config.toml
n_layer = 11
tie_embeddings = true
init_out_by_depth = true
lr = 0.00165
decay_fraction = 1.0
MLP neurons of a small language model. Each row is named by its layer, matrix (down: output weights) and neuron, and shows model dimensions 32-159. Each number is 128 + 24 x the weight over its row's rms, rounded and kept within 0 to 255. Numbers have three digits each.
A block is one neuron, or neurons of one layer that tend to fire together. After each block is what it responds to, as a language model described it from the Wikipedia text at the highest values.

L2.down22:075110135143130183159104141138093122102106147131112119112128095081125117110085126136135134118131140135103146123160131135119102108098162150162113120136140181156111129090112144135147134192105126149133143074117123136133117147147147137102164128089147115110122120094160134087080166101120111097131138144138097140137144120132105169154098119112121094108119088137161113121192154122122113159109
L2.down24:135112177167090140118112129138100175101095156107174112166112151099141147150116168151120134111122122108139136137125119105102129101109103164121154115129137091140097124123119125134152109151127110160052142144132072134159171068140156116118145113144096148118102139113125107130100142166099148173110120118150110133121142144115130120150141115090159166151120121119151136167165108118136115119142
L2.down50:115159164147142139110127164062128125141118132126107139161139099141118120175136142129119106147166131104162154158157127162144144142185167129134115121131162104136145143139118134098107161080107143140100105156151123122147132130100135137101140102134113150130133170082181151106080145147137121123129095138109130086120183119150139175173107156102105121082116097157133106160134119105110115123145
L2.down74:143103158137128083113139117131144171103121136149174133167127100115141166154127162089121168126121097148141095105144101146147145107160159115178071157116137146122130114118152155128155160150107129111127172125112087111118114114119165078100103125118130167124121161157124156108152126181124080139122089136144125141150091142172163118160108174119123144104146116134127108147123116142151156128139
L2.down207:110146131128108126117131101129122130138099171128141172099146106133131126132146128201135157133082158155125113176134123150096123117134174153153123151118110133075134101143161132129157128121131084134127158126141114088115082180108145162138128128117142064148119091107113112121109127142095163089121125091117081106112149113107173105123152112109099135055182128114146114131103132113126114137170
L2.down267:143126135133087114100136127130111151108101125133142127145141084121073146123136160115118148097123116184130129136140138121113171081116102101174101153133103125101105131137176170111156097121065093085149114136121108101098161100126148085092126146145118107121153127101117119140142105112120130140110150134108121170118195124110131107148127106122105156127159144070130092157137108106115183106172
L2.down308:170139160140145153129108092096111137150108108138139122146127136117124116142141141156185153134162096147124097137121096104113126107088103166133166153109123129114126160137104129136127120122141143129143120159089121107115130111118141123164145125110142093127106077086125085126114164045146108159101132118142141104126142146106138124152096130112163146100119117094085089147158134109166095142176
L2.down320:096130085110120092124149146140136130121132112128094127110119138133141177147123069121110145146077156134079104127106142122144114139117153169134097135121154170113144150098134103130128160170117114133120100067132147147156095151151110103144126079113125141137097144143135084123058132153086107104085157080145131146145127127122150133133113093149131131126210109134104137111104134120126149144142
L2.down332:157107094152068147131110131163137121145159109140151097163160063112100118148172164163104086117108143140131107155128143155097130176126109118138098108139135095141146125141174104155186166127140149137109121133150100111162172103170137125089103126128165108141089160115112192122128139091126139123161138137106115156129136081115104139097145141113137144135108102111108123118129123154150131130142
L2.down367:119179131157157120144102132125124117108149110154106144188111108099126116139171111095146121157180140168155155142130121136139131123070145137133142121127128100175164139180135137123090160092072155150106104091105122142166153133115144149114113142129172152140117151104115116133117157134123145105134114097132136102117169150108075185172120117095124102163146098128121138131125117128144099165122
L2.down387:115150103132148126142099119166092155125089179134117118132095133152132150081139158102134165124149111091132076176154137111084145079108152145162154119107101176152123148151151105181120125129150147090115111112127134156109136164113147127104132157106114132129178144128124092142119148109138138140165110134130177132094140149131111134124116098130107131108165104148115084090160091117153132169116
L2.down390:147108130145137134111122153098103099087109141169134140130170112120109176151102135122133130133157154142116127111152137110159125098142133170130111136117135141118146138148131115122135132100080129136068148073116116082125133204149127163108113081153150099148104129104145122113090185151132129077110103097109145125103151144112129134114109116118141067136165120158179127140112139141140091132144
L2.down439:131167074143098134101135117135150144161148096128143148113134087140146142117172103178103133092132123087154152117139118170139140165108146141122073091136114108122112139112150159107074131116082168132114121146134121139135157094124139124137107126101095124161095139120160182152129139112127172150111141138139141140134124122150107128113147160120112100102123131126163155129168112120137092083148
L2.down501:169138152145142149157134124123092109103103100108140098132159145165127106164163118168145154108153108066139132167115128174161128138141150118137109131121085161122117145136158156140146146125153141157169167128087151150082131139101083133134164177160115082145140113135132116120141135113114103147153120157144134095112137150163113132159127076126117094097150129142127162139096135112164171118159
L2.down567:164136108133130102126132136129131101077133124114154117094135089122134143161127172169106155088128125141139112125117127175129113126107129096144113132138137141121149106155152122101181117173122122108129144155120118134125134122149130159123135126132142119129138148145160160082094132158133103109129158159158130116174143144137123110124097085156125142112160051119119130132089113120167194140145
L2.down615:122135131120135127137122109171107157119109118135139097127102151166122145091155107164142149105116129158169144137124163175089118097065124115143104114121133177100086136131143127090149109111137168110149125141130133104125120154136153093133119156169127136134143144092186133126113149101137142155184128157113146104097169131122133124158136130097103169105140088109102119080142109104169167142177
Responds to: Word-completing suffix pieces. Final word-piece tokens that complete a multi-token word begun by a stem, such as alre-ady, prov-ides, commiss-ions, generos-ity.

L4.down102:105120134092178133107153137153094098141110136130125152152111157141117119122130136105170119122131141091097112099166155147115107126115149119119145135110143120121152124158144122152141143123116131094074134131134109154145190109123120152128124097180142107110115171106112089119128100139117116105107108096149105117135173182088165110157134140132126102134133126131121148148101205112147153135138
L4.down206:097121170124140137124108119105123123172129151134097117121137108131098126115138098136145088103118071088105105082147104157142080152137111161106129099122128139096146105122126139137078100115153138119131139158126133146150123105164163140132136087104081135112090117109134091125152141132100125142157108136139139069143131165151132097105132153093137125142076096149135127104140112104148092141101
L4.down287:138164111126085116156106126133096207145120129110139132161121143132124157137154106148086121154121131173133163153146132119109127134108134111074125100125105124119153152119135145112119189104051165140109087114101126117145158108118151151102124129104156104149129130113119104182140079146119147119129134115129129181120116138145104152120118130130139115106130157103136110120124109183151143086144
L4.down548:145108143115111109128082144127146129144155156168153096101109128123152118139125140087119106108162144132134154173123120148117113086103167101170136103160146103129154132154150113150118121124134128068179112125131122090114096112152148123110142165149145170113129139125094119142149163120154108163107129137165084148090118153186107177116136138161109116131099158132149149104094153121117152090112
Responds to: Word-final plural suffixes. Final word pieces closing a split word, mostly plural endings like copies, decisions, models, also -us (census) and verb -s (provides, contains).

L2.down16:157118112147170143102145171128091181083096147108150156138122151135129123165109160153088124127138121091094090167169136147108093111104122145125155124124124117109126123109119103111169108143092151143117150134111079119177129128138176174159127147088135130105159100111108111143113138128183126112114101149091107153135145127070127097124141146108107125121136120096145091162108135168077129104148
L2.down70:119139126132143141153111091123091137099144159126114155175097145121125121080144102069136080160125084107110148139172179150105138139133118125118125153138089143149122093139155154102111136091112123083131154070126117148145147097092133093125169137126114147133129092139148134176128166106147179151120110122154083088132131127143089125175110091104128121133158147092100121102166099102129126155151
L2.down91:159130164108150124147158112108153140122125116134140124155134079118096157170161112104121144122124158163108133108141130116136145091122139176140129169103157145109120110104062132131118119124151155134112135176099113140129134131142109128157093095132113170104109105090136111122113107135123133110109103105102130137100136104075094157155112096134139138113156108171116134128189120123107169113175
L2.down109:087123168150112163155099122103154119121146148111145087145097126101135126132145115106127126146097143118130127149158124120108119141097134166150151132136117103098131080121112162139178133138118143077119110168132113114160110104116113167109189093138144075112137146133150132101093114120163123106128086112139130141143127124103134112131129152142158132118168106141137092067114097094152128129152
L2.down124:178112098113124156119118114128116118106167120137150146126135111104132163131148150139143099159159181154143107161150129119175142139160126167089122131137102164148105141154150124093134116118122106164126147084099106105125103147153130180120166109104114141117135145134141151186111159137117154105138119154077119129167127074137096166078150053120118091152146126145143118112093120127139097120130
L2.down203:122151149107160168147136141102131100123143102151158140165113155123142108140154125128141102139151120106160122120160155154120168104142148167114092161145143137131110146127104106135107138128111143113127160101077115156146133100112148099077149114146142161119123122071150109078072155106130110171131102142125134140106131121146128149129100139113115094181143080137124091169156086110098145159107
L2.down310:165129124141112142120172138137208090143163135154108135121097132113179170137174149135107101191123149135117136159160111144146154108120108130131115096152127149111119106127112098147092138120094087136139113096114136137117100136165098125140144123097115157133125162097112150150136152159094150087134111110140118127133123109161161133074154129105123113171161139125095130126135126094179160129135
L2.down358:142147151138142141148113129079076110067146092131133116160123120121133121141113112123146143133184138174141133104138117114121169126167148155118122094140109149126122106127156092092138133107124115125084120076120113109199088164156140189150158114136134125162096141069138130112115117160134130079122124108082122082105153124090089140138106154106128153142144118127143108145136140154121143105161
L2.down365:111108104139126125134145122102117126120142138159141140182123120129153114105165104147156096159172144121132101102129174147152134144167098173058120129152096128157139099159117096098138104082135175132123094075108138138158139135138119153076143098107127153140122155101167147174093140147156141074106126110128135123143151109146100178119123139108133132135184096181121130117148111139133128115134
L2.down389:118128186141140123086133112094122139145126115129142125165131124095160115091165119141126106152176123157155090141140132119117161097127124168102090134122152094142134128129084115108095114078111129120115144160130085117152123099113134120151154108129148171145128151057166115097088167109145127102115113075124129088119192132120097118153121152086138110138128101147143084151170144133081131142131
L2.down464:072109134163156110152104128088166114088144121142153152122121119123106099128137138120139140123137170149127086075132062153116099115099141143130135139122139093093137111115127132196085123111147146096109165173181144151125136121100129128151157118095139129123143117097100123149121107128115134136117133113132095120137145122099126131141121111101114131142086096120103073106126111100122110117149
L2.down522:145140114127111153119131101121176141143097124152123120131133146104147126180150106093116105113123168142111104159163105144151113086141098149127105102114156105177158112104132086148146194190139117163140137102131120152138148118146120158147106102144106148142100115139070123155137138109089151102144130083129133119123176104105170076079127103132129100114109126125150114140153134150143090122091
L2.down569:114121135099142139166134109133106113082121118085138076108110136110134118097130136083133097071127131107119126136128088149157132116129138119092105084120121134116113131147110134160164136171148088125185107116100104092163107133111155103108095103140087128124149081174135093086116136127127115085128082150141141145143119129106141120141098127124123136160152120119180152129178150163125154149134
L2.down595:131107120106149139094138135099077126142111116116120158182130112116168097131156171107094113161145122074156121094120133158117143111129150190136121154163144124115120125112125111135132154108098114156119118129121105118158145076144163097108142115110151154110075176093122134119096193117131137134154118103149112159137129140163102165174115140089114084145174093140124107143152127183106113134108
L2.down616:143143157144084131160173082136107143166136133095151140126125152149120167157097148169144111154140130175117122177100148118128129157140149128118116106118154144128132081146147148119174138116136121143116119129141149127117143144073116214146130118110159097142149093145102122139126141159122120136139165100135116164079151142104163135131104147142143156136134157128123162129105115114153156140169
L2.down627:150141100151133132144135127106167117118165127132121163155110159124173131110172138084085074136136147095125087157134128111124138097167187126110149116105130101157122123110125081135116140122123133143099112132116187142138143140128110127096122115154113139113110119137129123126164158150107133109104161148116127116125095142131124091037147146132125100163112130102150103124094091129115129120090
Responds to: Word-completing subword pieces. Final or middle subword pieces that complete a word split across tokens, strongest on "y" of energy, also environment, continent, instrument.

L5.down236:094129127088081147141068123130145114169115111095117120084107114135133121057117092130127118146115139101122091095157116122151129109114125151102156122139158119110086111109118125134135122102171164107080170098115140138117112162165135126196149137089124146127136149122127136146136104119114151094119147136110150136176136109144123132119143106119129124106123140143090109136138124139117142137135
Responds to: Mid-word suffix pieces. Word-final or inner pieces that complete a word split into several tokens, such as ext-ens-ive, supp-osed, overse-en, Revol-ution.

L4.down124:120152136150163089122132086128127124155116152115123100165121097168142168126082092117168116134075110107109086135155088123115119145141098136128144076102161099120184131117137170132139157137133098101129139097123127101150111143112128121125138107157088096137113092177142128125124129144126149129121126087142178123159121119126088166132127132104163137103164143124110115100110116140133172150154
L4.down149:123119113144107123130094143132157180104129144126115118155180123145125088106100101137168113089165104133107124110149089103126148162123150090111145107135147085098125107179177127132133142123100128160182146120167172128121118140096103154083132122115114104113151137156101144125161150114131122111146126114148128159101100111119121134128090118125173140108125186141139134124119122138142116127146
L4.down347:079152185151147168124098110092185123155130102145115095116149112104078129115148149122139119144129156128145177139102123150112145123150131133138105131113106128127155102128150137134106160126147143161097122133165132143134094152105108137120137125111111108148133140150165096146070131115095142112127140114139090141123080098070162131077149129161150108055116149170121168156158138148110119130179
L4.down604:144142117096134141136121145131078114161098133087099104112126157155164147118114132122108129154125138139133113158128130131117090120124116158124124128096136127145096148109153130119090114162114109097100164079111076122098127122099141126144144148117118122120126119177130128139175100091137122217122120143144150121148201139124133113134100107158137089118142133135116136131140125149133101108153
Responds to: Word-completing final subword. Final subword pieces that complete a split word, mostly "-a" endings of place and personal names, e.g. Afric-a, Oklahom-a, Adelaid-a, I-ra-q.